config.yaml
activation: "swiglu"
norm_place: "pre"
init_std_o: 0.00463
doc_mask: false
MLP neurons of a small language model. Each row is named by its layer, matrix (gate and up: input weights) and neuron, and shows model dimensions 16-143. Each number is 200 + 40 x the weight over its row's rms, rounded and kept within 0 to 999. A neuron's up and down rows have the sign that makes its largest values positive.
Before each neuron's rows, "fires on" lists the tokens most often at its 100 highest values on Wikipedia text that the model never trained on. A number after a token or word is its count.

fires on: "s" 25, "ac" 24, "vi" 9, " =" 9, "lic" 5, "==" 5
L4.gate538,174,178,200,274,157,150,213,236,168,202,250,232,154,257,188,239,207,179,136,191,218,221,152,246,155,88,161,173,152,219,250,180,212,201,169,252,190,211,159,176,187,249,255,225,228,140,205,136,219,151,212,169,232,244,192,185,246,240,175,217,263,196,160,233,176,176,149,190,301,166,142,213,253,247,195,210,235,161,239,293,155,239,247,227,167,189,163,264,177,210,217,177,186,260,178,249,158,175,137,176,236,243,199,239,182,184,175,232,227,251,214,206,259,160,200,257,198,144,166,180,208,114,225,135,201,184,182,258
L4.up538,201,227,208,186,187,208,241,247,237,259,206,120,145,178,278,289,278,232,219,109,168,249,189,254,186,196,158,173,221,216,230,114,228,166,207,254,224,215,184,226,247,198,183,154,263,245,167,223,171,240,165,222,158,169,293,191,158,146,160,228,253,184,195,165,161,191,198,187,169,191,162,225,207,192,244,177,268,241,173,193,198,203,112,195,176,222,238,283,262,199,134,161,171,236,274,158,132,164,190,223,255,240,174,193,158,154,276,156,269,198,179,172,192,138,200,155,223,252,183,175,214,177,232,282,137,149,200,231

fires on: " re" 25, " a" 21, " Re" 6, "-" 4, " The" 4
L4.gate159,275,141,241,215,204,177,210,199,178,193,185,225,190,185,220,125,196,176,239,267,217,202,174,176,174,248,212,220,127,233,179,222,206,188,226,162,181,226,158,241,172,215,235,167,220,183,191,153,190,169,184,170,192,157,150,263,200,239,202,233,146,127,187,165,214,250,152,98,122,163,204,154,202,209,239,198,213,252,196,228,194,206,260,199,239,192,162,224,199,177,248,186,145,183,288,206,232,190,204,222,231,223,96,321,230,221,177,249,178,71,173,291,238,139,240,121,272,238,226,220,119,240,211,206,200,249,186,143
L4.up159,251,178,252,172,199,242,219,247,180,221,175,132,225,143,184,122,199,183,233,218,221,147,151,161,169,301,157,239,200,209,231,227,221,200,224,124,210,238,140,250,207,233,235,192,213,263,145,147,140,250,221,231,212,221,132,107,215,206,185,186,196,222,247,271,161,171,188,159,170,115,170,249,221,215,242,212,149,172,142,250,201,125,275,179,231,233,227,233,210,142,117,239,151,201,138,233,291,296,237,194,224,145,219,164,172,217,157,214,184,217,204,219,210,221,207,215,172,217,158,213,193,231,224,147,222,187,203,173

fires on: " \"" 24, "s" 20, " life" 13, "\"" 5, " years" 4
L4.gate292,182,216,170,199,254,226,223,218,215,233,205,97,167,206,201,228,190,207,159,167,189,164,264,270,252,184,234,217,165,167,187,240,178,115,180,219,236,167,249,166,209,311,273,233,188,188,206,168,169,190,186,197,227,203,220,212,176,299,179,224,250,135,203,138,194,212,133,162,233,178,149,150,235,193,153,208,204,217,119,177,232,212,315,266,195,240,202,236,161,147,191,225,211,172,215,217,290,217,142,223,183,197,194,152,231,245,221,199,226,180,152,187,210,213,207,140,189,200,228,205,145,169,218,224,195,198,183,185
L4.up292,192,212,209,171,227,142,218,151,203,111,216,188,128,183,229,219,231,153,125,210,247,116,160,226,179,203,242,191,236,252,213,205,168,217,218,158,173,173,284,148,251,205,169,175,276,229,203,229,170,141,123,210,199,195,288,216,242,247,197,192,257,129,206,177,218,231,160,235,186,200,197,237,159,193,178,196,125,197,171,258,177,218,224,229,214,208,272,140,219,182,156,201,255,228,217,229,195,144,200,203,163,177,213,170,246,170,166,141,161,231,214,251,242,158,111,255,243,160,203,176,217,232,279,235,237,162,230,207

fires on: "s" 29, " of" 26, " Mc" 14, "w" 7, "ur" 4, "g" 4
L4.gate541,202,219,237,233,186,216,254,111,239,170,138,112,193,164,277,204,170,147,268,223,170,141,244,215,161,191,190,197,181,190,143,191,156,239,199,169,174,237,157,214,184,208,251,196,184,166,158,140,240,240,155,218,213,157,191,210,193,206,228,133,202,216,210,186,221,171,192,137,254,156,175,158,150,197,177,225,191,177,178,227,157,206,257,138,191,206,225,250,174,154,231,165,231,256,153,190,148,209,168,235,234,240,178,232,282,237,118,199,185,216,223,247,270,222,219,185,147,227,173,157,239,200,215,216,231,258,165,194
L4.up541,191,212,227,239,135,197,108,200,222,224,179,173,143,242,137,160,227,170,248,222,180,238,78,150,224,244,199,148,156,140,228,200,196,126,201,221,238,210,205,217,206,229,237,190,276,182,188,194,243,190,215,226,182,231,184,180,143,172,178,179,204,133,152,176,209,191,217,143,167,204,245,178,233,142,222,283,274,219,191,211,240,167,287,203,239,229,209,191,171,158,248,189,209,158,207,200,292,265,269,224,197,229,214,174,226,171,180,124,170,192,167,177,164,232,249,257,243,124,198,155,252,152,194,172,257,236,130,125

fires on: " f" 31, "F" 23, " comp" 19, "f" 10, " imp" 8
L4.gate507,175,245,129,229,200,182,125,240,215,158,215,188,182,115,211,213,213,196,149,199,195,153,225,205,217,199,191,144,208,169,216,177,209,213,204,137,229,235,125,186,199,257,258,264,198,183,161,240,245,161,247,184,135,240,175,175,232,159,202,242,156,210,217,153,153,185,226,235,216,247,230,197,262,214,222,198,208,183,205,249,176,195,136,260,230,233,294,150,162,216,180,152,235,230,221,205,193,209,180,206,170,71,213,243,226,290,204,114,205,183,240,101,212,208,171,199,125,175,202,171,146,172,164,92,230,161,191,228
L4.up507,210,230,154,189,180,168,158,250,231,186,245,120,244,162,257,240,252,215,177,221,194,203,195,224,286,243,128,174,225,164,253,126,245,122,276,144,260,274,197,234,221,174,212,187,240,172,197,158,150,221,217,176,132,257,157,147,230,132,203,210,172,229,161,218,202,184,183,256,248,226,230,163,196,160,220,266,160,156,212,190,178,215,197,229,158,236,273,204,222,270,250,170,295,242,237,226,158,190,234,203,128,129,212,260,216,233,202,156,226,158,218,142,172,167,217,220,188,212,187,192,219,189,113,131,214,147,195,296

fires on: "," 22, " when" 15, " After" 10, " after" 9, " if" 7, " whether" 5
L4.gate435,254,196,195,198,264,231,226,169,237,240,210,180,184,160,276,270,210,175,143,144,155,245,196,156,181,278,167,194,245,142,148,217,205,182,252,298,223,263,209,220,204,188,224,137,176,168,165,202,230,235,202,202,202,209,239,169,204,190,170,154,173,182,159,194,251,235,227,220,246,234,236,203,220,142,143,116,228,266,185,242,251,147,179,204,162,142,215,191,203,233,240,233,155,241,239,247,194,203,174,283,182,300,159,204,185,204,152,235,203,145,242,222,182,112,182,174,138,172,144,213,143,124,235,244,232,156,179,229
L4.up435,100,181,172,178,164,206,178,238,210,173,248,201,253,167,221,186,182,249,163,191,144,202,146,136,200,232,160,247,211,252,191,223,235,244,181,253,271,250,155,181,262,264,229,261,187,234,253,273,250,224,66,235,212,176,177,174,147,255,213,196,215,207,217,218,198,209,219,194,117,239,227,229,217,158,167,199,192,225,164,199,222,99,145,252,231,184,200,198,215,163,201,231,169,188,255,211,202,219,202,238,246,163,163,154,161,245,205,215,171,163,214,231,168,171,124,166,178,165,193,199,159,193,237,155,251,199,134,160

fires on: "," 34, "0" 9, "k" 8, "n" 7, " medal" 5, " |" 5
L4.gate273,199,198,265,80,185,236,245,170,135,184,174,139,194,214,123,196,235,196,215,187,228,240,250,205,209,179,232,187,245,188,109,227,201,192,147,216,228,136,198,222,191,219,205,211,151,185,182,247,211,186,241,220,190,275,204,232,235,170,169,144,245,152,218,159,250,150,235,259,152,219,106,261,249,273,129,114,153,287,198,157,181,206,263,231,231,150,177,278,181,241,258,177,161,159,163,234,252,206,189,183,153,179,173,183,250,200,174,144,267,211,193,163,207,174,229,224,165,181,201,237,189,238,175,204,227,222,192,178
L4.up273,227,197,205,190,221,163,188,210,230,225,231,269,296,202,227,141,129,172,188,178,186,165,211,125,215,192,235,182,234,198,269,188,91,232,202,287,139,157,225,239,194,214,209,179,194,245,211,201,85,180,188,158,211,271,195,174,174,239,177,113,213,265,173,218,209,135,200,210,172,198,167,247,88,195,158,185,171,240,228,199,194,230,175,144,224,184,126,234,160,220,227,204,223,200,164,162,173,176,252,179,172,210,292,185,209,202,182,209,167,263,154,235,221,172,182,191,257,153,204,166,205,163,232,115,231,230,170,269

fires on: "s" 16, " was" 12, "e" 10, "um" 6, "cre" 6
L4.gate430,234,229,256,229,223,187,187,170,159,169,243,201,166,168,264,165,157,176,180,245,137,237,230,105,214,232,220,199,206,222,208,271,156,190,230,175,269,203,245,243,194,192,220,279,224,254,219,218,192,123,167,196,224,249,134,130,160,249,181,190,263,187,217,246,205,279,189,191,161,194,292,237,185,246,198,189,193,170,246,271,326,196,223,179,237,137,210,215,198,194,124,128,225,151,245,203,190,248,184,152,225,202,217,227,210,199,135,208,182,155,194,165,218,171,195,185,132,238,176,229,180,216,193,150,211,218,166,157
L4.up430,140,184,199,234,217,295,183,183,230,228,135,200,177,213,176,310,141,114,193,196,181,212,202,191,188,160,207,212,195,178,190,180,181,241,208,165,298,220,212,182,208,224,233,226,223,185,241,215,237,204,187,170,245,234,219,137,117,188,267,225,137,240,239,145,308,250,246,174,151,249,221,189,207,190,159,196,203,184,161,234,215,226,175,153,247,171,202,197,197,155,216,196,297,237,228,221,230,211,167,199,248,213,187,296,227,172,200,267,160,169,222,174,231,205,216,231,171,251,173,177,192,165,242,181,174,255,187,184

fires on: "–" 92
L4.gate455,179,156,141,192,150,257,248,219,187,208,252,280,179,165,174,177,152,132,196,239,192,233,212,208,143,141,168,159,192,199,252,257,195,251,167,148,130,148,197,234,241,229,145,237,216,203,261,224,202,226,276,193,205,256,180,195,241,144,178,248,238,225,220,227,201,265,190,182,199,317,160,201,178,194,268,102,144,224,153,228,213,235,232,144,226,206,194,154,219,187,248,226,169,199,224,141,181,138,172,182,196,136,118,146,265,145,179,228,257,191,203,171,216,233,209,181,159,182,212,151,205,215,122,248,209,208,227,205
L4.up455,138,67,177,228,136,202,201,157,178,174,245,163,164,204,138,216,180,144,234,182,168,148,222,149,228,152,290,234,190,279,190,148,213,155,163,210,258,187,197,197,173,199,237,160,255,179,216,143,217,207,205,246,211,187,136,189,145,293,156,199,209,186,110,187,183,123,237,147,167,166,171,181,133,226,190,184,203,243,132,159,269,232,227,95,183,191,147,181,233,200,259,227,161,265,229,234,208,218,208,209,232,178,197,181,165,204,188,191,222,233,193,227,250,219,180,138,171,208,197,219,178,181,153,226,123,185,267,275

fires on: "." 75, ")." 9
L4.gate446,204,193,231,312,202,192,193,264,262,176,188,202,191,175,224,199,237,165,87,196,131,178,213,170,243,179,235,207,196,202,199,203,166,215,211,239,273,124,198,159,206,230,219,255,249,197,207,139,254,196,254,183,188,233,190,205,253,254,105,206,247,142,182,153,231,292,152,190,207,168,202,236,250,241,222,179,177,216,193,197,212,195,149,83,171,215,252,216,216,195,199,169,207,197,227,209,180,181,207,265,187,251,164,190,267,148,237,175,193,124,221,149,241,215,171,241,147,233,152,228,160,153,227,172,207,187,178,279
L4.up446,254,221,187,287,191,176,229,168,130,150,132,249,169,209,281,200,142,269,201,226,158,141,199,203,222,155,226,192,248,226,211,235,198,234,269,244,162,269,187,178,194,172,141,194,232,191,198,227,233,152,142,203,142,158,252,189,186,256,198,196,226,149,112,225,118,215,228,240,166,181,181,166,235,197,228,173,155,214,205,164,150,172,217,229,193,215,116,97,216,210,241,126,229,207,214,202,138,260,203,182,226,173,174,224,239,178,265,162,233,196,168,195,198,237,224,198,273,220,221,233,255,217,204,224,244,153,154,167